Part of a small language model's weights.
Training: a variant of Muon for these matrices, 1277M tokens.
MLP neurons of a small language model. Each row is named by its layer, matrix (up: input weights) and neuron, and shows model dimensions 213-404. Each number is 500 + 40 x the weight over its row's rms, rounded and kept within 0 to 999. Numbers have three digits each.
A block is one neuron, or neurons of one layer that tend to fire together. Before each block is what it responds to, as a language model described it from the Wikipedia text at the highest values.

Description: Digits in data tables
L3.up37:476486498506539514503540515568459490587501523448504542443571544535518469466445526486556486538557445520499487480550502542467381483494529523560496532503432553539472496427488500503516559567446533466513527453368472539487505490554456463478449520530546466441573500487478484406517484590502511553509484488522511514559489500516528489512456426583450533495491476516520531483426477500564432497520506479498528485505477466510520494528534471472530463540453522453500499558471433511469578529469487480573523481488484553481448451544542370504492578556482570540493565494509531476503558431502484439
L3.up308:476584479432504441409526538487529513485527536508565490496445478502505504473516469532513461513504530523499467534494530406434511541433517554531486524505572486450571525530541552555505553504551482517473460508509494515494460525489544457438432512612442483524499487480476501507462575468508475530580441504466509512594478568510502462512530466508511462502449518513575477476450533470510511483542550476476560497441480460532482494487486515473508510501546496504523489444497527536537534479445431442454446504382542486526509521432476437539414503448436470506475547452522511512473496503558452451
L3.up784:523528531486473495474509492584489547455486510450487553498464467548490502513464522518502534491527449440548492524508462464586559561490425518465470459463536486496541499494514509530434618521376472501488526444453451490468508602583593494489507515554513513487536528505525457532535519509503463494482419457497468552591482576501479587517495451472478488542489514510490446459449439481515509480527487465555496473485460523548467553528474474561496465467515527551539564494499537495567475462542579488484504518459461484481466570445488486493533447439431491470545457494459475562556435515484527494
L3.up842:521551512496489514506584463484447473468493549492540549514504470478485537524497511507540505473536563553530536512541598540546414478524470482573532416483508461516455571436520472518483426529513496569396473527532492494490523492527524570448457484531458501519474524472477521464525503484536499579437489533571504555462505579567519454558497460466514562503534454430539453560438551477532558529470465509507507548460487499505485459465541461548534458555486498474530461432387558584490453528431549512419484517494435517493504523493510465479469532504526515540496506530529424546453480450541482482
L3.up881:537474489519511462506465535448435534431499542533484461576503431530536499483578465570449543454469482503481515474432410526554518475354527518524503533433452499515508456438550513502589475504450459451586487472545522441491509536585521523515568520537527552525504492433483500499458556436457463505434456449505503475451509499576486510536524473491488503516480547502452443515498502490550474493508507512483406470522438505563466493509516443533561548511521452465489509409505442532461507471543488532518495455573548468531552494498508470412434543539552522464603505475451536438477510567491541528
L3.up1115:479527476527537528534527469446568473514560533488509485561470420509496492485516471507565574471545522499499442563481464473542529495486510538494527440474472436482490616447471475526507531588508519534512574491473513490512499500424509491405501469463534517510525540503538483461566566535531471576476496511545449424440457466495515533573562441450512504475470496460477518443507484566473531550524477481563513515478467483558478500521483496522585487530511550395530478497507551594510495598444541444537522517500574506505529473477542617458515579460508537528540463499498455476482523485431508482
L3.up1202:463477485539474498451408510516466448487493531563537460429484495499464566510579551537486530435487473495501512438510585478475419459519527498523539574507543587514536534492467467495473439439490502500516608512568488484520461419552484599505606524543494540514458447517453520466459408516517454525604563506439533541523508553539538507524494488569522522490477512502532509468500489512529499549523486519498506531505493455494564516556513520482558486520490479555509504506514526508487505517457547526540458466517558509506433474458470533518545456472484550430577522458496443473480478558505543457
L3.up1250:505485482407538494542490603446552486505563498565544468496546544542443500473533450506488436521486512475488441576485571511516507475457525477544472621495442465492472469399458464537447428555452470517564465512564447496491479420562501598564486491520458575504469548528440495517579473495500510511481452488524440476582472560528472496529573545473470501538603504524527530484465513541488547526499477477512538439464478502463478444481481419510516523425618506524547505515454526469546453486496496508459448477512515463506522514481487429465477505436462538482531502439514525475518461490517476491
L3.up1824:481557487585509505498526479524538541550571474596453439476532479492572521484506557514476460469510462553486531465501504452505442494531545514431512579545498529477480485510538516515471479473516458455537567568539566527506511523441505569517482492452427507516563493519520509498601498517473511530516493475481538514556514552558493392515478528489535570537536514495585503432469549557524463483485538489480530448504453511529544517544472532439541535464481530518512572488562571465539565461527518474542508517557567547467526515509407516507503517487493456584473515476503450574494457543483530515
L3.up1830:529458526514480556497472516542497474554508473502525563433523496506430472548479439483564515517532546519436516454452553487432423547474530483471541495541522563433518461466462525466487496504524495520525486497447496516489514533520509482425484531479475504433521577484551487496488466501506530451459567499459512580520458558508535458564498464522493532544542508498449501565524546500473531515507482497517475474475494517444476498558541526480485563510507443516525452491427482494456522530533597505549513458423575434452541482479461467527549526327581536512537469473437551455469469501396514507
L3.up1895:443424454524457528438397514564529481522522585493503561513537573563456572493488482477521467508442527433491529503380483545493469577510529456513462475500450530507513453528477496484462554599473550453530481452551534457420545498544505534522482581515491495378464485496546551555500516455440484494526503550577518489507520497530541545458422438446526522462480530449556505391531476512486472450488509510472498490458451474464437478462454519512526466482586429549494499475397514454507547556551473531431476491476461472539450491472461454522527446524487484472497598481455481486537491554530500474
L3.up2011:433489425451508501500485453497492477529506393497515598482535531490426544510480539474426515529465499476503546474470513461541533486458508512533453477472550490591480500550547468475490471473503470525568521491451475545502437493546467491489578513506540525531486454533490541494470455438511476585492450432502538588524532508443476485506497512484499474500414498586446448521447533509488525447500512505453479478490474519555559536532542382456537554546474535542464568581488486533505509522447564437452494490510497495476473566479469537493499545494455527461501551418525503563442497524594575531
L3.up2117:455546550500504497512472466500505562534515518510514519482518498537525468440498501559498458503478476430473407594441526454513503525488536539485382466472556545536528562464477483458536502537482481474523514469510508590442498485520430521459479571469570540526530483502577488468453467509515438547473498476472439482573502506489507508512510490530484406533506546456559464558507576533439491459563495480511515489433449535503420446459545482466521478458476455440508460426446517514456542517503550474420453438448486508589505513554534511485564467480542477533550494493569531556502526421512416450
L3.up2206:504491544555485492479572535535559512470487552576445570516545515448531546472490484475561496539511573527567469463495472469506504576506538502534524513504475464500536468543489471428453521490463522528519496457464526526485508489510509544540496491481492535533462541574518454528448426552468516478459540489521511464461581446536515495523534460540419488512479434444527564482496504487423528498501470469502481573446544485483511528500495432458518489493508490462536502502519495439538421494502521430512501479485484548532508529489560511567506461515447512572592477455457515544427462536479464567
L3.up2267:547548500473471523467552538440509540586487431534497499616462532518494517534477455488457493550463460480524512533507505501452492524527500507511535492503537514605464435481525465512446492504533560502544545514466493516462468488519563501510448451579510502498491527526536492473530475466502466519472488530505432527512438506548490576476507473538471549381456445499508519554506441446420437521490494503524504405595487503501558473440485488512563525541535595525510557348488496552534466425532460469517573470482534473447561524491536423577517494492587493471533508525493467578534511492549477536
L3.up2539:517482425497518504466502458491531445558542412549465534543432481522543462423477507460499503500568488467555457504415512441449535572426551519448493453463435534535544481442460553486527462522457466513574495497486515551527454497557510533487497463530532532501526535518501486586421440468506490505510468492482497600462495521486467490527509502504415528491470512513476560486527472437536528522440493468445526489510529469424495457544474444477537445531467510466478472482535539533520536508568479447501467477468504436493449507485458556456488460515520479551531432463530479564448552531562507466

Description: Digits inside infobox measurements
L4.up635:493490513533495531468479516425579475461456449479479581528498452512435531560499473494436505509563472523486518507446489471513551502511466509564513478523454473507444566474517572462471582491446451458483512415548521467508502527535473577418492490540498544495482426486537579418462516566570508536560456486472486513560463503507448474519510533519536493501518479428468411470497498417537508504495453533465490492515513410505487564517490486490497444476499522532523496522556519583514472448535466508600476461513539424532472507555509500431515465470549499505545515451475462553523557491501566549

Description: Digits inside numbers
L2.up799:532443539572482521523473544539464512568531536548539549523478437517469507459426526525569570461508509577481480444558416452470451523522457432518424497545518590448523474525490558590441462539500462453482542500500442483502469491469477437514495482504514549489502508503491425570517527521507473490448491531501430469540478540482505504487624459459534505558571482490478550457472477500472479543495469493483532466486496451485531502449463494546529468515547476517530539481489552443585540491512453535530473442532428466569540483536521461541511506542469515524540455564451389500461529469467469544
L2.up1084:486497505481488492472505480506517497504494492513557492493458456459459459591522516545452504524497465529499492532527430490490456481512512457456473500489565533528432467462517476477466433478506483487532482542495478489475467467503424641439490531526515496502466492539524405477554538489352563549498435559478512541503477523506564532438492522440498504509541472502540505482452556482493453523428512552445529479533507475526565569464471523521420540458539537502456470495523525442500572508520460521431525511533529538456513510529532530436552597457442491483494444547511470541525499466553537524
L2.up1888:507521477476441425510489489478494512510531454546429488424523551483538479505509488571461511556500474477537490510462471483520484485517523455477485478487537519474508546489522469548537477466491469503486515482509481496513573469521525431470538435414410539514453498455512493583555499561459499505527488553515491535471587499473429530427526505464614460476548560544556543465516481496478496487457475592453502553402494443432455477449460448558405488561505556486428433525515446493563495518442471548521471427499449498550531516495484480489455489520500536486580517479522544557494533431596551533
L2.up2339:491486483501520589557511471498479477552531511533418487533593550512532490524483517458500489508472538528521391498515607412515540532562542523527482476521465481435520505514522519483439445533527511450484533439540530423476467460424491546433524590467570550455525492498468490491509422476495465434369442470514472471525493518505504429567444454509527503530446536460501514539573429532516478469545553561523520487508524433479450481506442510477537476509527479559527547546490454434520517452499479487554515474477479511508506419512476436452513467513469487428567561505497485484567473480563490578

Description: Digits in quantity numbers
L4.up835:573532553501479440519457514526492442523471500511560510519500466537506462519524471503465530512547555534464497474506479566466451528492510496560456531481541560508527467447537524462477411441428488592448491492486499536578579497523459516513488518518506593541494504521548520482502543464559510466462521523544498478511494470458494528473439475501445509450557529515513425434490530469509518474502513509471472516426513441515524507491454427567540438567499500550509509461477490448480495458593472475493515475514563568509464471484503473505481575477602512533496472509448546480527561504489496626

Description: Space before year numbers
L4.up1777:512564533529524528542433545449561395518474527417529513526536509461544460508476549521477532476501482506504544432475442394543585565525523454471515513531512483521531455541529448528546515544530579510530474490522471519447544475618512497523523501522445487535509592568502527478528528429479549514484524542491575495547506497537415467500561508524491577463516496514477469501500436519404486512485465467483548571539471466460448410465513475491503497463497480508556540558526497483504551492517532570526479442488510483613527475485496589545532420548481491493496519521547534495474417501487448494

Description: Quantity-onset tokens
L2.up536:516498585489555459542486479488482414498472501443588512416509521466558494500472546481489471501408532507554508448487541527472498457512512526492486457486532548583462518474440486533416507506506507496471590481458499550465443556515542497477495499570451425519498486426499509444475600534517510466503512545550518515559532490512514496425501505576424574516508548513509573538500537500495532545466535457548553489513516541547479561577493511452500470445513400464480529497509472535502553520512545548434496492502529508506593563427527485527503548575531542507563547477456553542447471539530471487
L2.up1522:439490547501536510436520585493546451432493490496532511538497547578526397491524533483450491498516464526512495479518525518459486473557513525529495450581488459610471426528525503469441488496575459511418532496521474471573428566490553501483487452622535474484496537472489539492553502508531523518547512497554487463602505472491516559551462495508462480516558459434504511500453559452453503496541429501456464450497506518507491483520525533540533479472519469505455597508480600539563559505477582486449536481449466471494524545421462543532490481417473544481514482484513504488527507474559461513
L2.up1916:477511528521484538559543510421479429456511493472509482479551522566481462544438467499462511475485573501527527500484478472466445485595511548465449476574555517480464507602478485474488533477542462502451567526553525505506523480485487528528490502518453561527490516437597574494472413531526573512498521522511570552477546532563467468467516528555442538439529457463502482522426486487491479570499590551532491464506495456489462480525487545478463468572476508499506638444480519482535436525498468484483508467411517488537490507502474488483440547468451494494514480520545523350493504461564546526
L2.up2464:552496551551545494481527629497470518501528506484554426485511532525467446544560500424514528461493484472539480488503514465539499464587526513486459497487503571492500473521464407547537517502555441523481555505501460504470491481452437460530488452572515504519524516454546470504481549539514541477435491496522517486478528542482450501541468554595499488465504512562486483499467504383494472474546483518549469502502517455453500542483487529469495429477482517566501504470497530459464483414554527463486559494511541534564378578397471408566471484561530612481552594492481551440530476572449514488

Description: Year-start position predictor
L3.up57:486499521465458487441500498503544492532430498463443480521472485439468512499412513495507532537466513535497526504512589497530545485456471536432397437470495503536499490498494440452503511498456484512517572462479548497539556500589495515556543474517490470546517481564567487424480542485610457500586480489424504445436498498512527503497455477564474454565487498503490534540428523451418526484374448529494505410528501481506465458515530485504498403498485513449497442426441490545518573491463502548488514504461517533476461502449557541459528433493442466470489569450565507538556449488514457548
L3.up145:577516567534513504516488487491522467367508478403432464487617481542528492555486462478493488447462469497540506525559547492456424460429460452490547532516512510494523419512476451452555483513528491578457488509488479505484498474394492477493523527580449531485495504421473459443571525499545534489496539463430521476445542555544519555517503542533556432453474544572563475507476505458507385546469516488489514475503487490463515504507500507463488508546530551468474445501560486494530493509486484435465523561494500490557537495460575506511481498435528562511496513505512490533562532521441462461
L3.up272:453494506502432472432500492514553462425531472493485517482563493475510463487451555545487494526469462516519462533546508401513510546486432473514565486533547480518458534519437435517482526479462536488427469490461476519491505420476443554526462519474514525461507543475488492487458573532496510416472513485509547520591495467561451500480489517407474458535538485500487572559473529415509449482454516458445466476522535475509507513496522422473581534495422505475548503465466489471515471538546571590511570380464442546605536541533463519524540487511540533471503518502487567468511521554480474452
L3.up385:468532473539453554478523473427466519456560440518467465491486523552478458521449505473513541516461446559513495466427586452555531556441559560512495527485499529527478458439417516582517545591522508574466516460470485507491457496554496442590430518529562513465418474491536521527472485508491576465543535426481509469512547505528403598517504613471455475474533493539507506464455478460467382487473504472473498568485387519543525517437498455547412460469436576488614443498524544447503430519510475553487498485520530524544473477521494518575535505504485562409469525494516467456540476548544507514
L3.up558:512510439547550574543486508520597478512456480528474553522534494503523450486477421538529582523509511506534481502488541506439482548480555468522506521539406523597434495513520533507548527548462464463503473472580511530529497505464577485442505501488519505430502530399437558493485546448501462500557525422515481456495514526446496405527438505568573550452511517507455432506503560437421467481519491471521508449474549524498471497462509493448521408469468483494474544474520501453560507450550480455526404517482499477551550490577517533513507435522473562549465519501481457467472501545481499478
L3.up580:461529450522444548465447460522525470452461418505394569537516439511493490570497468559418544421485508485518483512475466513515480497520552457482552484519505590545528479569513517504483452480494527535500484494500496361486472444515547461531470496532475514447486480417479519530547486528483502474482475477516507450456483513514459534537587557439543543574555417452501495459518498533457519556493461488495459478486564499463535500498540561454450582504506507558559431564478442519507489500555514492598505475525486548510552511501528517512456506457521451541449490471531488455547487528512440475
L3.up1268:519472477541539504511414469448557454515512510559563426506545543550517451524506491523497500487472541424563510475480515469529550493555541559472560480431542468559466515505455489507476509507507577551542511557564585508486548423565460507576488574466521446472465471538480446475534512456486495494479573484463458467532539479555427505511561537506551602619499500508469492463395458462527470495523509501520542488576517565470506498548567477484493401458513558497514460513532523530490553518492529516446496444462575529477532542464451483526544531517558563478470554510484470452528486492411559492
L3.up1326:574574540432501504590543503474471470528528509492487528456585522500478521497482519474582517470507450536520523549492504528479539453516500477480457487490555539516499518479499521494507501495456485470528552468542484563464499496484493492562445568507461429547618501475491482477469459493504519481490548488499536505482551510511484493453583521501521499481565567479555427443556492514509458540441469490483544537483483524447480471473482459459530481490467488429436584591516524483524471459460530527577466453476457536496519490534507501467527500541430552489515553414475548385541531454477520489
L3.up1736:516480554454503439511452509534575496532531561529422560433448447395534495445434467489450418509458455509457420550471474501555546487492506530565536529566520527503482478540525435545482501487538471530537539512448560463464484402542438505518505520439491485552497518437513598521489515546523499487502509495525518500511605524500560508531548511470469531486434497551505458464520467510469373533452447496561522449502581492566453495468410523548495533529565547514485441398523550488480495501593515496533473452479459500461441533452490489494523520441539554467498557519474495464485491455484488521
L3.up1839:571511537464412572438475463494473595491469516545450419471471500499525487544471600507545504467486495506438538448567497474423571532494493504545533497556455456548431540543430555472463472490483571556507530496512460473508456456507451466529401538500472472514415490399473466478534462512442483476532452466493564491468495458524496544475533505522498549516512523533516547469476503448461489543522505527519537511456496522516489469492591514491450522483535492512544442480529546491480532529508480458508545490560476433528524535462511508480478486531459552429507505519497500538534494488508520551
L3.up1863:533438511482459532507513512522510470511517505530467538506482481545513489535471464490534509481454482429481482476496490467523497453467556487533492531479457472434438484489485487498481505496457450448434495563520530508490518571556515531506446514428550521484548464502443493546488520468472508410600585460444517522513461532439435507476518534540473499484513515540509446482463498480540518496441553499550526512474536531483455499486533474511549444469458504520428508483545510470480503491504537500554453446534475483524454504479509507499567398481590490477422461434482455488473474521441514459
L3.up1901:491555546497503465501514493477508544490553519485479552396505530504435562436507507486526543540535542549549446507500409524535546570473521551440504543477487483462502482461454547501473523492477512455485498567494505445461574547495461504545367512493468465539539498475480504546552480507472440540475475470548453491500478425575530528572479501459527524465493504514476580513440585561456472562523460516523548528470512555466559445551513512503503515544540519404511566477534499496466437497460535463443525500470469464479574554506504543528507508524482455507463603558489510456437529380477485525
L3.up2177:499403469503441542474543502563534480580500442483463529527559497530509546533458487480500568426478526540514490490453431488516568530549569541491466502583490508502575499579510574472493528533521459560455511497507500470521528526533505470511536532512550528435441497530596571476507502489528479479565534493587483507493503514526542535532493490445418544492441455532495478511546463480499481544476454367447529499473558521500558530465494482474541561587513493480538508475540492482567507495439495498457481416547481501536501521511526544474458452473458487509442505501493470468452484497442469527
L3.up2249:504529465532515463542556460522549496495485517515525484484616573568566565576514559497583496471461429505502516536533526483528572561544474526474563523485514531483478579529452557506498487493542496519494505466578452532510485488573521457494445522552502518492587492514566429448408536468468529494468454439440490472461547523548501476456493508566481506491550472516484494430551509420549556496491481411567505523464475503426469520522453502428539503524519542510509490482505549458506537539507532503489518490541510536509457524489468561495472469577452534531440578457530524375504535463465552483
L3.up2271:516497505529561451485483489461485556520598473496507522495480469555513491473510468534441496421449491554563494449511456522539446544556563497457505531516509546544507453519464519526494461524500548507492500470518455524496527503512542549515439470528536498472489524459476484462451485532465461555477603499498497496455429488533475529513481496473489581487553516528493543502454423561413412545538534514549552482573440507500526460492476514440496529517442455452475532519464492428561502432529545523443568504561489547450492486499475600527579483512494528520465490521491487478437456464550511511
L3.up2448:542466512585504468486495470523506531497501526520456531462543538489524505526527466568544554487416461526527520451543429543482431564533535512475495520516460519507492470483448546536415477497526534548477517490499518505572487547478492453513459518513514465533450528527463492486524534564473519508498467557457547549511525517540536536549496511460478495503529567528525492491516547479517414512496578395595556555434513485525467502534519505539528401546497539528529505498511502474494465462497504465504570512561495506483473485516502515501445538575404462493610537475493495548478421404567516565

Description: Quantity number digits
L3.up110:568455533584482536510500487490505493505548516508557497508518479621495491518539411545396554493425484457519505472483550463513484480559534575565473464545536557542505533586518447528464486510526437538478499446509479502519486429475533534512541494495506542486529485493556534512466508487488516498529470455507532490475516549492561517486491487502555509482510435464494479473426555528531463464510529468545531508531570454498570438532469486546470469495568489589537529498474509457500531497464434407461533482493480500511418543488437506552444551498474479482495463453473518438492520523570472563
L3.up196:574562492432492546474495476520512500479398523566567483424515486547487490514546431532517519481496487560591498506497501512350516515491457539511467451500490517519446504551484488459476495563402536463477540431478464584538463553571509523538495484487478514499501528535453488457442495506521444455537443455416469563561443470542471454476445496545475472442482410473542501518425471381536556474475523471462527523433485451496502411539535489479486491502516494475501583509511476438524516466508540487501551457484510533466558494566457559479453528516514557553506495477507472463519395508384478509
L3.up590:498445469523527497416511522533478508571466478518535520533518505551485528560495521469489538520492474465483456512449565525471481547484514443537459576543475497510434440589510456521492457524481446529464537489523551484542483501425502457520577475501427501454513535550547521523543507490517534467487483519490504538581469458457507512489524506476481444530525479495520504466438501465499488468464455519477465552486505512482569490535481514520547454423459430508499576522495536501518513421510450573512473475444456470557562486488478497477381450421521610573513472520502435515567484535512503532
L3.up1032:478543448472491464483505451474502469428489533507559532485552511575475560493489440508536585401518559523533579486506517511401526472511541508540469505445490526450516482502501467480433506528538446506477497536497495376412540500559497455508491476545447544430573520533556556447510536452476536501494499553479495546601470428479509532526528461600475463488534515534565511447458514546395509493484442478490445513463425420539545466483584492555448444520534528504482578563556473450460564534511536545526605454485445514482525485459448447529470461494404538470473496483516457516480526482517539507
L3.up1227:532424539553446466518481511434471579482426405496537495531481543575487490487501481484535528500516518505556473490534552474548482474545538521515518538462466533497508516563539559455522437507468470492500510453550561448508505484517513539570462467536572564551526541482523595555515581507526604467501531474463485516456480481535474502536576528496463495424490534454455442414507549464570510547432491527457537456530542465505455466429575492525499439557529488525554470474502512474547472553504480521466546503545527481510499465510510521468442530434448525470533450425548494464503513565451516481
L3.up1561:553475458500517508481543507537610505568508505500479506563498438562480466418526511564502513485479536544537496493498508463503497486494520476505582499457527522475514483496465466583481466488547490499480563521463461544475565480450491427486500516518406548508493522508551521473543538531523493416559566451466454480518543460481532557494461439459478516459479504565506484462535481530526564500474434448462446444556552431459482450494546521452499483509500499548504467466471452492528486516489532493456509429532459511505523457516473449562546535531460478538456443512483472535599474525503469520
L3.up1930:486490508484474511588516529515485447543482517454510480496571484559533551507449498594531490497462477544453497441555469464540467509566470559517497569508489554554468558501437489407449442486504425545429503561530568444497466515558503504518594547567543544491579517483458529507516439498460553461560555534425527532544508500563522510550459440480465431497442516460445445500386558482472541492472533492581474544503482516506503527519594523470470443493516521565537561516427538493529499414479600504477520491442562533466560507483491471481488528522465524474436482414554488453480528502541500528
L3.up1971:475432519482488542579545526520545496480570499516509494588515514510501480532572472489488441462510492541513482476482481512496529431526522476555472496480489440495500524498494534550473437458557472483435531528560533529496481518536490533534522464526508534443500584520472528493517413513498417515537528467461535566552511497509567492462436471550522476559537476482478473477445448447399542535544426471542480511574476510463516525519531534528558528479520403543524565549400496504514539568535562453479548512516543516540501498464512438503490501399485519494510563410471467484498494498479508541
L3.up2003:465399557541499537417494504550456516546517540453602573497474471518533518512589552522520488474484506498537520452487484519490522486450510528512416518517399502427536551575479472442479516545470457522505523486481569452461491499505489608531536479531561520476445523542487548493530462512544490535534500534587534499513461446479512550602524499417551569483435536521485462494496474487511452512488511536462470459438542477529536502519488506535496467508472578556510516488465425437472448498530539549491553468528534478569490482528495466510427534571478530543463511546456511524557502529494454554
L3.up2086:479465489487486512521436522498443482471412500472507521480532490541482430466510495515590584494535453515520539454508450523541485432503548528502432505539492483507441559511523482446464467481466495540520433533399552515530568490556495531535494510520490502478503463515485522495477504502550480546475494493570556508527463462512525503499535535461464475486482443504476461462485496454411440480499559488551471487535469456479558453480528567505451476564500492458559524501562610449456524472587484501504494430482567454509502425493517549482572495479492503462494504524542565447446451530482541525
L3.up2094:527504546476509513515478513520496488532553480559499470474552555530482558504603501490500508491501505549503526476456485530478538456449483514471459514466528542502502460473492513518483523501531424508502505416487513513475476517508558512543488514499550507512511538492512529499543475461520495467459508569557489541466485527461540532457454530480546440521508540466534411511467481513520579538402437458523441577430510467524484452491431506465458440518536528554501534492462508443522513524446472424499486494474566482524527549482490512509463432558509484562390529518470493453539528531479515411
L3.up2095:476477444517499521544452471557526418472511464514482497504485463562502520521409480542549482494521434418499461517512467483488524598486544477528506549501453482542508480493454522537557546459478499494483521532495463445509520507491457581463603462643481446444418483476501529493553483478525507476477560493466600508472521473555493477522570474541505555554488544492435522462493530495451506497522515533392531445465473562518464470460405500474520467505474450527464538490425549506508461466460496568493510459477502533512605481431490468472371490426517423480517433528504542435528481546512530485
L3.up2375:526446436559556490523470563515444513527447484467520516464486474483541490405474523445507509520524466467494504527469539517467452544474521494440494489489512533477494585452507477542522555529470556547427472529441498547532518565485481535527540500508554489558459513489611505490533467533532536533575465474411540552582446442527502423468536541505496486460540468537497481508479489502485509453504520459426533511526508467530502495503510497495532467561534504513598497501503507459507561553507557482469544515456521452504579551425460489500449506564451605500517502475562516448496533489487532501
L3.up2424:533444473523493509488479504450548541493568494477501521455546515511569510481527565504462471486432515549473456478522469546493485448490466419464493538500521474519469518474481513468525537572516426469459562518544469565526506516519476436511495399527439528544490528434522538481429473440492504503484472544480476468520516461463478571473492520512477521358488497560508485518483595496450526514524464531501535474464536469551443515500576553545459410478505493502484489512473475584476456553451534509465551499482510562502483516485488488508518555524588541482516544497501450439546464475534429543
L3.up2466:468472504549508464529552586504524520585407449480534471420567503516604475491487516453589498532522476470536543471476514478566535509520565437575477419450480576511460477477498532447517528546442476478466541472485498484517460447535525462572502437547490564570509470540567572488506490525528531449555538547507557593515500427531563548481464534474474568489491490494410481457482514499483424567474525510513488548511493409479545535485551491550466494468488500471519474512502512470565559473521505511520575474533542602516517443542487469463393472516507469533549497486536437518484602485516530510
L3.up2536:550479477547531475452512480585474502456497449550488492450579521466490467553529542506465528480564552546496500434474420504504445463455473534520501492423466557563474491531483497505469554571455531475441509440531498470445466580515471516564502572527436521540511543521556537485492516476535487470493501514525506573539481493527513619518475506544465499447483560424509464524446486507494425531493497476546524453560530504483474497549503484445535494517487479419557484520450530500508473472498471601511567504498475573506470480588550526490525491529539500480501457491482506486525521531516515476

Description: Biographical birth-year digits
L2.up633:533483559500507506520536473434467513480474560468495537549509468546465547509458515520494499494395462433471582545483462561471477467551451543556536527466432573505409530522449497512526561516486510496459442614505493523449485477511562503458469466477599526524507504493474489425523509509491501509469482470478465433499526486474573466549461550524465525509502513509517510512473466484509525435435474486434535537471477503456483502442496493551497524444513491493538496420515505477559518517530506427531508486512483467481523513475442488437526542551521546551503513525410378447431487497494521491
L2.up1151:445541502547454569515482459547519465506472520478444496541479543450506521476471528474558524511552493534506549448547526460472430581473517493527571518551516494498437513492519476410551477529472563539499465516492461503489552551469503518533492527540482534521480422508447507542455484474538409482489442498490466460463581523520501529552599557505493536492520489580471546466476484516531452575480553493591486565465528425523487510491512482440518441544519578526498477541474578500520507499497564517493524466496406456500485465599480518513474509452553513470460539501531495439439483523455542503
L2.up1490:488454473525529472512517552477425545506491550548511550457466436508504465443474533507531565477497492510469560472502495536451502577491505502468478459489532505539491502426521497514465498471434480532452477577485468507510509487497439478527498484447570464477461488541513548493510501508560505433562452566445487526491550535515519524515462494504591539487476455482557554460434496490516486509508503518486534512550516525481502385442449563456555549376470455530492464397487518512541547455407527454461529575551491510532491520530483537558490506525541498456509573516431535507477452548545529488
L2.up1764:416515500444514464507495575536527422515519497474522585545474456501542549552541470533499530512548475479510482461471438459479537498376541477514544466547531477514440575472521545529508451552482509543480539489561553453527534540420509481553517502516540494533517397511409523504432495535403546458497485510482418415544522462485495470473495502448503470521490459490530463482484535519469469490554488467479480477437449442463493453490494475473520522539520542520431466529521451476569540459491418480480459472382451498507495455533499512525480540519552504495495557494476537486480480419415509564